{
  "n_layer": 11,
  "d_model": 192,
  "n_head": 6,
  "n_kv_head": 6,
  "head_dim": 32,
  "d_mlp": 768,
  "vocab_size": 4096,
  "activation": "gelu",
  "norm": "layernorm",
  "norm_place": "pre",
  "norm_eps": 1e-05,
  "positions": "alibi",
  "qk_norm": false,
  "attn_scale": 0.177,
  "bias": "all",
  "tie_embeddings": true,
  "parallel_block": false,
  "init": "normal",
  "init_std_qkv": 0.0401,
  "init_std_o": 0.0497,
  "init_std_up": 0.0573,
  "init_std_down": 0.0573,
  "optimizer": "muon_hyperball",
  "lr": 0.00404,
  "lr_mult_qkv": 0.5,
  "lr_mult_up": 1.11,
  "beta1": 0.95,
  "lr_head": 0.00436,
  "grad_clip": 1.0,
  "warmup_steps": 200,
  "schedule": "wsd",
  "decay_fraction": 1.0,
  "decay_shape": "linear",
  "final_lr_fraction": 0.1,
  "batch_tokens": 16384,
  "seq_len": 128,
  "doc_mask": false,
  "train_tokens": 129200000,
  "steps": 7886,
  "dataset": "wikipedia_en"
}
MLP neurons of a small language model. Each row is named by its layer, matrix (up: input weights; down: output weights) and neuron, and shows model dimensions 16-111. Each number is 500 + 25 x the weight over its row's rms, rounded and kept within 0 to 999. Numbers have three digits each.
After each neuron's rows, "fires after" lists the tokens most often just before its 100 highest values on Wikipedia text that the model never trained on.

L5.up22:534526501500507477495496526493508494538458497526533453538516468497488488506520472429501470512476491546512499496437472545506501538507547502523458490533516478513499479536496527458515493520470483470499471495483468483460501488459509530507496513502492511501507523533534480498485519464473495497
L5.down22:536520498479537480520497481508529551462528507498502480503444470498475500543489490510470546463479516504546464538491467465533466461512498489511501536492496549526508484480436507512481519503509524501567521499484501495513491488485475508518522501561464454494486467500470491478506499542521531488
fires after: " 0", " ", " a", " 3", " 2", "0"

L2.up574:504493474488514511491522505516535507538495539501543474489508530524508514512495492562522464489478533523500535466536526482504458484483486536492499512530459515460505480471489459520532507523541477445501473494497525505517488497492452500483476501435550466528502481506495467545467514476498460513
L2.down574:526483474491487508505501499482524546509489495534437559526455521516502512513472521502510492474485485539484536482464518489468532460529469501507512508509516518488476515469500479531510457454508502497528503470502496480507541562535515516525492495514487504461537521479516493517497494477489478527
fires after: "\n", " =", " known"

L2.up157:473454498516482495495487524471478505464475495492534425516488511550535490470500511463492512508506469531504475506478550477488461455497501492511549501501493511501514505511526505464488522537490481490515480469499523504490463490489527473503482481498498510445532512494488493500497539459460503495
L2.down157:458467442489525472493460483481522499487486513514546474516491530525507472531487466484530477445476525505464516513486545461502536480472507495556503476514470508438513503461527478520517493523489478518464470516527503482490531526457523499481481467519534485523485512517518489483482480530488463497
fires after: "\n"

L2.up520:478548494500528488515479500487512480531523472488473462526523506515533472471477512527491519458528500535521494492480548477489518508465488539535560476491493537471474470497479492540489512474487556509509473470477535491522488512472520484507495498502525486522538488492503455439538490519539526481
L2.down520:532491471470493488550460482511531488474501478458517482478523488510512530513527486499555532495496518468526491539529462487485477531566501525534538496504532509477495538515508519464503502495505508493491452506481458475519511510482507522472519474504508515475503517547452497496547502525491530519
fires after: ",", " ", " B", " L", " S", " R"

L2.up473:483511495528494494489449532488510487497487512471480480553530484521472511485482529507518557509478460513507507501519504493469489526516486464522534531497483494508523508462525487515490546484454502541512480518486496488498496501539466478549450471467476440492500496542532530505457500464515433503
L2.down473:515475515485505501543557487511528510499492506481543494466507507497448485499550479482499520498487536480483470451510539517494494519503476516469510472497524477535491505503523505476527460518479522473491465474484485496550531489485458484482514493483520513513469509501514516463503479536483506467
fires after: ")", "\n", " 1990", ";"

L2.up626:441512499474560510456533489527487506475485478479479497466529489502496524441481479481507532485528489477500526481479549505539520503481544491490497491534503538482456505487522515481524485482472541462532469507485491499515512478472477481510446489473508520503494506506485544509509499484524521522
L2.down626:503484522478465506523523489443528475534494522526517514476479507491511509519495505518521506487484578502494524529522503481504508507489518559496488471558464453474458525532449520503472512494481515527469501504442505487522496463511528520523531491478478511500498455511510469509495503512488495494
fires after: ".", "\n", "9"

L7.up735:490474494490516503501528479464466505486522449505476488489486490480488515497478519510500534518512458497549567478511486479452499511496528528495484490580512507461489504468534521493464497475476513473513498483503458510551484527537504542498570510541556483473507513440515526496562486501497511495
L7.down735:526488524467509479523529495525518554537484551530504460451476505488466505541505495527473502500460482526480499486471498480496489492522481463490518461497444512511510486472455531523536516469498491502473489501488498446481503499487487513481480472525463461528470524539431555537485484489505487525
fires after: "\n", " (", " Coordinates", " located", " by"

L2.up392:446505491486528505460501473453548533465497533528476503513503469508505511535507494500520482482495492483485499528553507521483495504512508434526482514492542506502526511531503428500501487504492541471514477490527479493480468510539548539491527487532484480497537470463496498545488466467525473519
L2.down392:485487512498530513517477496507495518494451505514540481484511538427519500506480471524482558493508487493515502515519493469539481530514469556456465513506513520482465455507445529516492463493488472508486568523529501517514461502485532470488520479537518510452527497500495566518537503491497491517
fires after: " (", " \"", "\n", "==", ".", "—"

L2.up601:499444462512504481479513517483519467489501477478491505502504486536558485530474508501512458499479486480516515532499484496447521508499476459471515477509480456494547516489544478485490504529474495489470497417532506512539474508516491453488503464485480471516489503497498492513489536482516461553
L2.down601:531491494517511487477510527500434531478497483454475504514470508476513502474529484528482509514484511511528471496548499506497519476475455518502523536525507523508475474504522489551499490462477505531515513509509499539465527481518500490519509476539520504520487467441492510489488481490499544508
fires after: "==", "\n", "===", " \""

L2.up483:443511486486533442443519499517540524484535452481479459507457586513487525511468523476490482483498491509503559502528533548547526539488484523526507491490518493492487474464471506504498525468500527489493501511531502456498472527502466494548523493504537531499500506522492517503519495553484526496
L2.down483:506487508462499480514490511522469455506498478522460509485519542480515471492507502481480494533500494488502515543495532507534451495526481490483514520496542481467516484515537473507528500499515481510502510518483506479497452475445483482468508501487488515517468529486522495528542524468532507552
fires after: ".", " /", " ("

L5.up311:473477486524501513448526543498546503509512470518517487502512477487473500518515463472437467499493522454551448472529509544473517512541525492522501536501498525468524518511500500492510501468493516495523452496479514486512470430530512494521488441517513530478518554518491540502500510476509495450
L5.down311:571476506517486441515521495517505505517502519481537478490482459508492476450492529494489496487460566497487481499488508480488533472532562519474465474521483470465531528506515517498582537490473448524460460482495477506532491482494541498514517513511462494464530500510492480516504488514498507464
fires after: "\n"

L7.up54:491505516518515488512489526474525508530492511481515464487494506485461496494479565443492491448462559510527517533500506539442495522511512474485502540508492487466556559547475474507505508488504492496538453478575510560546473513491510511485480501518497480492548508501518527525490484487487514499
L7.down54:493507500473494522515476528525525567482493476479463481450448518549539458484536487558509505497515493513490450493527521479523462467512510423517515489498484469474483495475507476466470485465512512547507520487488510468477498495569519503469521510501497487476501493536442496506503536512478508490
fires after: " ", " |", "\n", " his", "-", " a"

L5.up282:493465486543493534492485545463467478504480503492492489511525511478514509518513508488510479500478493520491515481478554525460538549498494469501482500525527493464520491487518529513522441478493500450495498524506476510538455504478479519555503486511508543502511506494531500530534459501526507497
L5.down282:500462476471514528506491488485508487520487500471509529527528487538539475543551529453469475530506531483441482467498478474500522489552517461457480504534501500546495522492479470491544516489512525495496510504522488450513516500468487488501495490502496443487453452535548549503504492478524515516
fires after: " |", ")", ";", " 2"

L7.up500:509451501477470494507466463494514458515506464511482514508522529492508487479469466469501462500502474526489449540518555478485521480510524481467488503506511551521474508520553467515504482521480484522506489518494501462468447509465516510531532496559449502482511526491494512519519533504566490493
L7.down500:496510509470519479554489484531516459527532532459494523460499480461515487506487533483472505516494509477501481514520538514499483500512501522516522508514483490479504541495499466525556500520499544547490507491501491498557543518514539491487495477512528504468459486488484513474551525529469511524
fires after: ";", " c", " |", "|"

L2.up607:519460475530533509484443523498532485507477524481529509508540425534466471476522479530508501540497481500522510499484504481492468506551514483506444548462528491498482494505555489485490495494468511513497497503475488497521479479505500436506461479503501547504471471508552507520507486450479504537
L2.down607:490498464501519488545486517472541507440509475470506446466499489489525507532504504509545488480469518491480473485498490534539501495555426551501527508504494527519500471504468528479506515493520485463496463495492510530505497491505498520477540471534460472506490471519492455494510537519529523520
fires after: " |", ".", "==", ";", ",", "H"

L5.up670:512496484504497477515519541551524517522490551509506518506543524527510495483492455486481476522478534516486547497502537481530513488505459456534541471527496496500512511531485451526496493487495521487516487489502527509514469511487516507514459524467526492480491552520521511504510489520498517473
L5.down670:529523480490489529510470489477505521505471517528479500528524555515485503466463488519505498498486540476499534459495507542465542500500503486479488519491463478514499514507494509463486492513520487496480517535507541472511512491505526505494466508521520473534491462518450479523493524483486463534
fires after: " |", " An", " N"

L7.up532:517478473506493514505512515542480499524467513468495517514523522466491487480493574482529502524469469456453507473499547470529458472460479511528484471493507523492520492507507497536480513511511500496471464494504486459486486475505497487469530469402526473522461536518460506513484539508512516505
L7.down532:483552551506516509526502495499492481462504504511510532479503523541497551516530509531503518491541500551505543476497454469534497501508522480481510475446472494494537506494498506480519478483511476485506528490545535555480532487517480472464478489536512494536468449515521478477473505544465487500
fires after: " |", "\n"

L7.up476:523554490492501490480579485510493519498502495487491485493509469530479493489512510466518484501518518523530479482480527501529526461511473520498502488526488464440461489489514492496467484508541538473511458467494493530496471500515492515503506474474483500484512513529513533480487486500494500446
L7.down476:503512498490533536541517502511513507458494503512540511507481526511504498502498520519510491515529500480475515478468507519499503508495486477573512473488474539504498532519510517488526487511486491466512515476481483511467496479483521512497492511485480492545474453503527522533517448507484423520
fires after: "\n", " H", " al"

L2.up114:486503512506511493514534519498542504489497525481455507501518544500479500527531479459454506483483429525469419535541495496516508511469518476489511492503486523529477477499484532538497482493504482463504500520508442525517515487486516501493476514514469492483501421500503455497484455492505520507
L2.down114:481490516507537467468469533464482469486488508493473487527521486467522478491542574506488525486506513497516502459553465470525467490527474515541491495495474536489502456498489466494495524486492515483526527513529545499486487532496493495505493464501541477542482512460533534498509514560496493473
fires after: "\n", ".", " B"

L2.up213:477488498487532483519476463494485493504490511495483513530484478488468488544492500454475494504506496527527507495473575498497488520474492548445518489522495513480523530501544472502516528461514500468508500485527507531496534506496488524493536489517469508473502510506514533497440513548511499483
L2.down213:486462500496528467525518522525462511507478516509561518516504492531497525449554490473538507487470529476497472499533486494476487503495490508532566474507480464523498505519453540486530500541528488461486492502506480472495504519514552473501516503549526491464482481556478516505511485473510493502
fires after: "\n"

L2.up630:492489498488504528531511517506553505450495512472485482515470479505452508484521517539497479474491540497526556436468533449502499550498476542514502479538522482455507514545509518489480502458517478482500493504499498486518485495521489498511504508508496515465523532481484513502498487495508505481
L2.down630:545539501527484501473492504510496491553522508511471501480488463526512475463488516502497499527537521481547509463507503454498464478496488496481464531528433501494507514508543481534522525508485533505476509509467536460528494479470524495525514476516475519470482496511508516518507479478523446498
fires after: "\n"

L2.up177:460526485513503502546510529453479508464491506541490477508488431526521496528451479522515542513519487503492479545538519551504475501499514509529468551505514522463521499503544478514522465474544480493496452491490500522493437516511548484505509498521507492521538469509509551506439493533490493528
L2.down177:498522525493515503467522501540549523485463498447534496547497491449465494465486497485473518517469534479413491505536521483539486506519495504459492523510542496528494477504487506472521498507479527449477497510506472484551531542497488471479497478511481540502487483523456512485515478471512502493
fires after: " (", "\n", " \"", ",", "-"

L2.up453:492463510500520461550466520474493553527530496525473536538513505512495494500466498517551491466529460519499511512545499513497566487471494499505469515467534493474510486512504500486507535461479586488490466527469483519482496476482477516502531494505493525477508488493505462494542480530502460513
L2.down453:466479551449501512454517501480532464441487520479504497486492499489538514494500486487505495509509551507491503469482529535491447518537472485433481478453526488489485488481495475505486474532483543499498475497488538460482524521517475496470531487508557488486512519480503493534550504478488515505
fires after: " (", ".", " ", "—"

L2.up450:498503509500502481459492485493480528451473501454497501511518499481513485497517494494520496490502519520496519477560516523511466486457497497508501435470497546489550503563513521495538474513461485498498481479540524470528481470501497506506464495519499517462511501508526482530501489480495488530
L2.down450:515551491539497471491505556477499488510510501524468517475483496538463433521517465485504514507503515476473469514503516527484532526495494531486499524495495502477457518534509510458519491501524521483479552488480527490505500533482523475534470518508459499507480487468439477467536494462518501443
fires after: " =", "\n"

L2.up6:475502531483493496536489515540470497485502491488508507498503558499502496472478566478520522503523495512535528492470490498534479490511537519495502501493511515464525489520541536517472510512481486530495503502569525487525459508520530465491454455506442498448482485506499535496488456521500450521
L2.down6:541505507520512483492499489441524503471515523430484537535502513485515479511492519485516498494541509524501520467487534518545494516487483491511471471489497543496496502564475494481517503498502484491500510488462513457497461495471486518471466460522505506524497483438542487508515433479548504524
fires after: " =", " Apps", " Goals"

L6.up541:493485513516511525502542561487518498520508533440520510521542465493468490493507506483518472521502486471557492502545471515515520476444490447480470463484492497487518515499498473523480513508493488564532485486479494487483525457481504468498509495492528559487492494472533482500545504488503544530
L6.down541:542483477479502481512492487533490489471499457481486496503467497529502487520472508496465467522522495519519547485463471476491481479529493512500498513470502571493451507488521467513490528555448510480461546496460539493467513491506479489468541483490492475497530522482535533484517504473545533492
fires after: "\n", " |", ";", "-"

L6.up37:510486463518473542490524546528485489501493510486479465534509504525516525447510507494468529487546495491523481506476524515545440494520496495501512492511533496464481561555500454480484491492528500470472454510490500510521488499536484483489480519467504465518496516518494436525534479476492501503
L6.down37:511514505485532486542483496550505495526488467534513521521509489505485497547454517505502480477522489516507544492493507474444526497505540509459539474484443478505450487516504501485471483499473485474473501504483498508478486509487541506510511494486507478526466512503517540509511499510496479506
fires after: " |", "|---|---|---|---|", "|---|---|---|---|---|", "|---|---|---|---|---|---|", "|---|---|---|"

L5.up207:525478523495464538470481501447485515504519497502442489493491499510483457486486483471509470496528486477532542501490520467515472469525541473536549486529486519491514496523492490483495508507504506507507456528548502476501467516512479430495515483521469500484499508495479484503513470471465474491
L5.down207:499489466470507541528524445508482457532498486502498475507486522519539470507504488523502487497534502481502526483465490482466511502471522471510481505492472524452524509520470503489471504511452507494522494462519490495463555510461499521447466518458464506547509462552519527483485452498470529470
fires after: ",", ".", "\n", " ("

L6.up4:502486547499508542536462518484522514534496599492496535450509472468469483503573457467487496482495485505492530477477486523535499511530482528467495520490504465493497530465496484532497480483496494521508480492449501478476506474491519563504545530492483519484536529492493488496525514485488482528
L6.down4:544522499519500505478535495480474507532509531529463509450507537535493478487484460523513521498541462513505502502533514490483521495469564503527475492497485559506500536547488524549547505459499481504490533474509536480476505504487498472495492501528497471511537482519468504461497475448464509469
fires after: "\n", ".", "The", " The", " where", "-"

L7.up680:499521518557522524527485534505523481512500492486450534509513495469490495539502480522488505525456517498483537478474504475521443444536474491506528478497496487526490467527484469542480508547475534501468467504443486525513506559502477457504483478472523491526476522515515575503531525502446486512
L7.down680:483484524520508498513514510489464480544473500495521500475501504487463532511517521481523503489466547459517511489514514513487454520459482528514507496523523440488526476502507535483551455492482483471465519489541532476524498484501500506471463511467553464545460515482536478516472497540509492523
fires after: "\n", " was", ","

L2.up501:480494500472527529488468516515484466497488472470478531510502443520492531527459506482494452532498509494504567543508554469525523464517492483520468505521442531495495484497520478528477512524478503478434472484449466491499477478528527525535457483503469525494508501440493492488477483501526493551
L2.down501:502497502494505490516462480513487534504512504488563502475512476480529476479497495511465553482447476449475492521474484446483492487541500521547459481491499476511514516553489516490511514480484506498480480473514489512542472530495473448500492538465500538488500506512473530486508509459492525512
fires after: "\n"

L2.up561:514509487510532510455490498514493493501496537473480475507484459483466502519485487474517488479549488508498513499481548548511534513520506493539483507506464516442511487474489526496557480464495515518511532488497493493510492540493544483510495519516457520517545487460517558509483484506466520542
L2.down561:483529473477472483500541474517498524508524516530589485488515505448531464510514461519502511517495468511511516537494471496546485479505486481533492513519484517477511532486466502512498534477479547513476517505463495502538506494473482510531528519521506458486513472473526432478505493461508516471
fires after: "\n", " \"", " (", "-", " f"

L2.up603:511473462488457488487503536441507548499515492504458489468488446510521525531530527514491511529505485488512470538498480514536533516539496474423520505495517531483523523502504541491484464463496518505487469515545487501499524511493470493534529502505518542493482468510513491514466481462511530515
L2.down603:508506504518530501482455481557491506470523494507509510533487507475469512508487469486495499454504491498471569480471494525481449420538497536530487500506489500483512508521480495473526522543494512501473490461493535472471525480523465481513497512527508512498476514503499484486522491540469480484
fires after: ".", " and"

L2.up531:484512485505494489516530543517497469496446503509505500504517489537520505515523500518489464488470525510512469486529503456439483484494531497544516449520457506480511493513491464458482516460485542507518472491468506518487489483486513537509558532495513475513496550504531478487519508518454496520
L2.down531:527506485523496482527535513531500523491503479527501482439495508529468499490456511516480509522497527511509504497509477475492562507496487496481485545510542487436524487525542509469496474498499519502498520514524502501490511513471531537585472469490462483496536473483526504486504526526491490489
fires after: "\n", "ok", " ", " T", " S", "h"

L2.up209:499498461530499477500505516490514500482523479519506528504485469531450533492498475505509456476533484464483480547478486487495497495491481513499529529510520541438506534489493501510530528537483512514512478459508466487539487483480501519506476512521551502528534481497520492476518517479557491467
L2.down209:519469525457489482520506516538451540518518515509494533472497533464509490492551513508444500536450526509485529493474540526480523496507490521489500506498475533531508512518470508487509520487494497444491508502527486490520485535515475472541543483501467528524452498502476474523457500548503493478
fires after: "\n", ",", " ===", "===", ".", " ("

L2.up625:470529532509543496483478516495480492486468475483509516465478492496471481499485503531517521482473496500495510490525531451550520539483487473495473443511533491515478528509475464499514509522462457441507507507506498445513470501513519507470493481490495473460497506514575506479521513517524498487
L2.down625:464474481440502470467508493506482474484522523484504493530475476529551525503495523521505468489518516546540472512541485500450458485494525500437527521547473555497518521488472524478483489506520517530498526505470530497559525485516540511492464498541493503526513485510510491520474520480472467497
fires after: ".", " She", " A", "’", " "

L2.up744:465529472535525536482504491570541487523514503513498496503498503526536531533461563499514490457471507542508528491495506471487513539506486511486484484513535480488530492494511509496460485527515505495513523481461545445529471478506488497455507498514508501503500505472533536517518497526516470481
L2.down744:533487475528483499509480472484498464506492477523487544484506494478501488515467487519509527467452482507509478502475488459532479479473495519451484526533494477474522509559510456487521483511488475517452510515485490498454516481465481502548494479556494468526521502503452523564503478479487506486
fires after: " f", " F", " Apps", " t", "f"

L7.up100:504480512521482490541510527479505512503486512519495514470523510507549529457490510450496446507489499476507555519559512537489439492524523505523488503467499526449496510466523478508500532518483512509524492506488482497513494536516496521503525527504457538492516487559503505489499543544534491525
L7.down100:474492480490528483506543559460472574508497505479549533483532467536493518503478492454517532518472508511477470552531526524503521476469520529527558497480480457507530518498503514436493508485480517508452508493489535497513517488456553510493493495481459497497493548491487494490516472485496482504
fires after: "\n", ")", "\n ", ";"

L2.up577:536491510508535528519497468444418492491509500520537511507502505498506501498544499529496526477493480462524504521514497520468497460525473468525482488543519494481481494500500499514499496442484500494529470485458510543517518511523543508483490449511539515492523488491493517504464507486545498548
L2.down577:505517522514506487474529527488481520473511518542470514481450493484501510489506503513499493516462536553506478500473486514472485483489540468496485512522481438557488499512528535497533512496488494529464497472537475487511493468530521502523544492486513541484475468453472510450528496522476488527
fires after: "-", " (", " \"", "==", "\n", "|"

L7.up645:479500492482494519482488503509447506511469503532493449483464542538482433480504513468504512453506526533497463453528546483529510497520484488532457474469524497475509478497524530474509508530546534488509462475498518528538478538510495490504519522521464490499470539518490545497485531504506470501
L7.down645:507501534507498482466483506531536484477506472480510465462505479509492482526514469448516493517460494495516504572497487506515502522553542516499520493502461508486479490465488474485534494495511496545517501504485502485482523478500499495537477496524481465542488534454533500440520415497516491537
fires after: " |", ",", ";", ":", "."

L2.up380:539481484506512523466517515473526476494485467553493477519522447512504506477464497495505503495501464524495529496539486491522484549521458471468504522495491490458509516499444538518516555485534497507511527514466487489557493523459543507497518525506494509462496529452502496498501538468475482478
L2.down380:538510520458529489434498496461472505494493507486504480496488545496542492505532534528474493510493488506499535475476532498542520507504521493506511499503503477490497499496531514528499499485490511507455505524491509466535506487505496501480540482526529492571514529524500540489494446470497536577
fires after: " the", "|", "-", " col", "uro", "–"

L5.up712:525477482525492534507468490498512492499479501475504488529496458468492497503475459508491468519504460466476508505476475517515505535473494484482537459507515493494507523506466492537500504571478463458532475477549545486507504508501541533461484473569466490497540496512499487489472477519526456483
L5.down712:512477488508505485512508518473539417509506505496494484457507518508468461484534485512524513527539502493475451482520459514454480505511522517521461467513474531511503496544460503504515506493492526514481469488516543504519490505510487503475518509488582484548545482474480537490480509504475537533
fires after: " A", " a", "A"

L7.up511:496496504512487544527490539496510522438489550476492480537520494508467487569519514483494480541554472515512511475525544487525451486527475490516474510528524502502506519453480538496513456495501520499450489517502508494463483511516442466488512506492515518481486544477499461520480521473519519501
L7.down511:536456501511526458498503507477485488502486503538507465508489489506449512486455513483483473479547507520483512501470468483477453504531450461473524479500502479518523483467465518484527493527513461508533486517484511488480499519525526500479484487518478468502512547451516511503543508564469457450
fires after: "\n", " (", " \"", "-", " |"

L2.up9:506501468516502557512539505500507477492512499490516510475564562500510497533498473475514463505528481505475489434541500487520490451463513505517493492492502510518534483481460482495506465465527519476502476503482529535521532528487529512516473471508473513504531485496481502505500500497525509502
L2.down9:494511481513478496504494499503486513510519491489517481495516511532486533512515515488500492499528504489487525512505492505509491457522505479475517500518519509482511544472533518535474439455560479500491483491480514529465492500517492519560491471451490537502499507439526465474503464433515504513
fires after: "-", "\n", "/", " ", " Rele", " Syn"

L2.up736:465511495511507512491476551515502535481478504508483527448492525511505470478474504520502491480532457543525516504482505544506479505499495452529473556475485552473529499467506491510540513490478542476517489471550495531469489485520503492512490470490530515484492503536504515486497525528443470505
L2.down736:491462526497522470477505496442478490474489570521503465508457474508486520500456516511518477489507532497514522515523483527545475466475429465514534496510510501469532503508468548504533475487479507533499459539536537489493514492512498533523493462474479469515533434495496516476512523502531484481
fires after: " (", ".", " \"", "-"

L2.up347:487509493499522549502458502507465480533510473497534516535509531501489526519495472466542467492526483533523470456535477472486499550488520473451476500514509520480516500556539487502485542518495527499500463501519505468498496546479531516466519527500517477508499475529491511514504515502507460561
L2.down347:519514536477482501466501529473478482512513483564557507485545533464532466468545517474537449492492521535529486509482481512506504476475499438484485514517513457525530513501514522514499484511508509521488501551507467488476512504508501474521479538528492526493487466484484449484523525437525459490
fires after: "-", "|", " C", " Col", " D"

L7.up392:499526492516498503504484529538532440479512531469501490470519516462538502520511500504504489510476565501460507462498504502485479520467479522507502439502449511528529490511493475483534495498487536461492485471483488535497499513508475547545472501474536502488497521497495499470508465467490454493
L7.down392:532473504500469516458513516485453453499525499519521458522503530501549498536488467544525522486489501439473494504489522513519502494523485489479506517456543504471502519496509519478478488511508470522497481490503517474527496522500549476518481475501526491484496520568555453483492480513478518503
fires after: "\n"

L5.up261:518519486465484491477482492519497514505478477502482540523462513503514532511472527461564501472480526498512501482460489525529532499480508520526504444528483511480538505523501480507483516457485520485458491472482527487517510524518524444512480513470481483507519500468496506469464480500500450522
L5.down261:444490519547532519479523502521519489514504456513515472487549485514510515490522529451513488510504480501514527521530487521503506454493501499491483488530529478503458522499493449507534513546469505494544513469485518492508519484520504539513484512537483505508465522534471464482529525490494512508
fires after: " |", ";", " Bar", " Nominated"

L6.up134:521515486500514492534513499482494510556510521472509459502523509515512489445519507517481439516446511470507509492480516505489536490477462507502508486501495479495467470510511466513437462537476498500466520476488512485506496504479508523487477494500492490531508480506520492525526511504496473513
L6.down134:461518506551468479480505500479479562534478461521453483490531517508472555484475503487553478510540563489496512455458493521511512494509485535488497491507537492509533471485467523475480485491485497498477485489540480514525521498505502530504481444526508521476487493526507520536482545459500520489
fires after: " |", " M", " ", "at", " K", "t"

L2.up484:521470502494499548514469498482505530470476496456530475497517508485511507480520462495490485522490481539479514484524548455511522481487519534462553438481532494545482499521481434507526528486466512468510500513506504505483492500457503527524508463503474480492529498487579487532489496496522480527
L2.down484:523502469489496500515486466523514467489486489535473495472544514500534530449491503496490518503522477508502464468492520470516503553480493507482535500494514517510463490500495508506486519491474490514516494468439485526510494510521506477456477504545508481519485465509534501473488473532465534514
fires after: " the", "A", " a", " A", " an", " H"

L2.up197:476544498493492454465522472488473522488496508509485467505514521522533486457467496517513527547497520494569497503503516489534480487438490463505489498489518505457490530430514536522524489464495458478477514506464541488540511507494516509504492455468535486472446488492521486539518499482545530473
L2.down197:502490505468557511498491501492534531495504579457513482509494456503501501512493495499509534528529483515473484488522511509456474504467518528523509483537518493529498539496479485466523458512489525496533471511497434558518516485492499511443505499481505552494540507500515526488461506469506509500
fires after: "\n", ",", " "

L5.up725:502537465506503519508495502489550524517492504499485508506484532459527502525494506550535471488455500473562478461494531541506465509486445529498469528525529535527510495514506482519516469512515502481514494492534489496540482494471467484536493523532511488483520481494544548467510528557513495499
L5.down725:487438511469456476468461494472490491506495484473471510500487504483467516529530457495504510531510514530465522516483492524469540545487471475504511489503479459515503507516522483521463476511479531493503477519487490502510491547526523493449498487494437494456478519545556494507506467474514537463
fires after: " R", "-", " D", " T", " d", " ("

L2.up741:461513482516470527470499463477504492530532448547490484531511519510490488491473474472490506452485532505496525487495525500459510472476510486495520483484517487480490539509526499519549465463519534519499496554453529497518500501512526452451486471472467494532488508534546526542479493516514418492
L2.down741:510511484535495521527496518504435527559511524431473521517531531480526491496526494499493529516547517428508479514506553459540493520453508493514485523508495511507492485512551467527517470521525460480470497528484509518472492490529506463496509474491492501519494532489448512491525535520485508531
fires after: "|", " |", "-", " c", " C", " n"

L6.up414:516504518512521548497491490529453513503491517515513495485504487464552505503532512511482515496483490516475540524529443523506477544459505531486510514506514510487506519486509507512471456501465462506516511523511454470510499530493494484510498518473492481481490470529512472534513511538506478512
L6.down414:565454485489521470496499470556458579510470523535487504467486515501514454539501514473461460512477531520490479497480518513517486523486520518515455513470479492521504503495508494541511491511473459466477519494479548517482470508524464525485514505547495535540522462538500491505466471471478508476
fires after: "\n", "."

L2.up474:502509454479465495501519501478515507522513518489468481564506504494498549496529464483488532469479470473523467498558513498510474484496477513460548449508507485512498551518475475512481488524476518551534506480502495472552524503538475482515526485501449479460545465509458496484468482504525493499
L2.down474:514522515509494475494482484502446521485466520522530534551478500441506465531515467509486524495501499534495495501504487504498535517501460497502474521487501526479489508474476460495536449491527520488481512485512477474484497560524462508468478462475485497531459548474460502531519452541492521511
fires after: ".", "==", "\n", "-", " FC", " ("

L2.up193:523517478483514514509486497470525500489503548522484509488459480528499493491541506509505491462539500511518527508520509467506534520534548515507530485445500527520555529505481528515543520468482518512488470499476432489516504531503462494505454457520538497481499491539489502565521526499532498508
L2.down193:474525466515521462510536500459510467487515515489490524516543549508520531473467529510510456479472493486513550511490538508471458515522444493515487503480459512494484516507508498475473524555518478492484501494442499493459500484463509484546523494493471517478523490476554501553497495555469475490
fires after: "\n", ".", " (", ";", " "

L2.up661:522534506495517545492492535498458506468507551510525471539524513526514504491478511526503488513474491545466475520516526491465485492510496513495497462536497519453531468506512465512526501491522514513508465525488501516490464503517533445521484509515457554440511506429537528481491484469508478464
L2.down661:509524506500502494474485518481481484505485469486498509508475486467492464486495496498475507512488510473499497519511483478511505523521454488480409520499488489495536482533526492478496509528500522497469513470466521505515479519492525482562497547526544511567504517519465547497500529481513451515
fires after: "\n", " ", " \""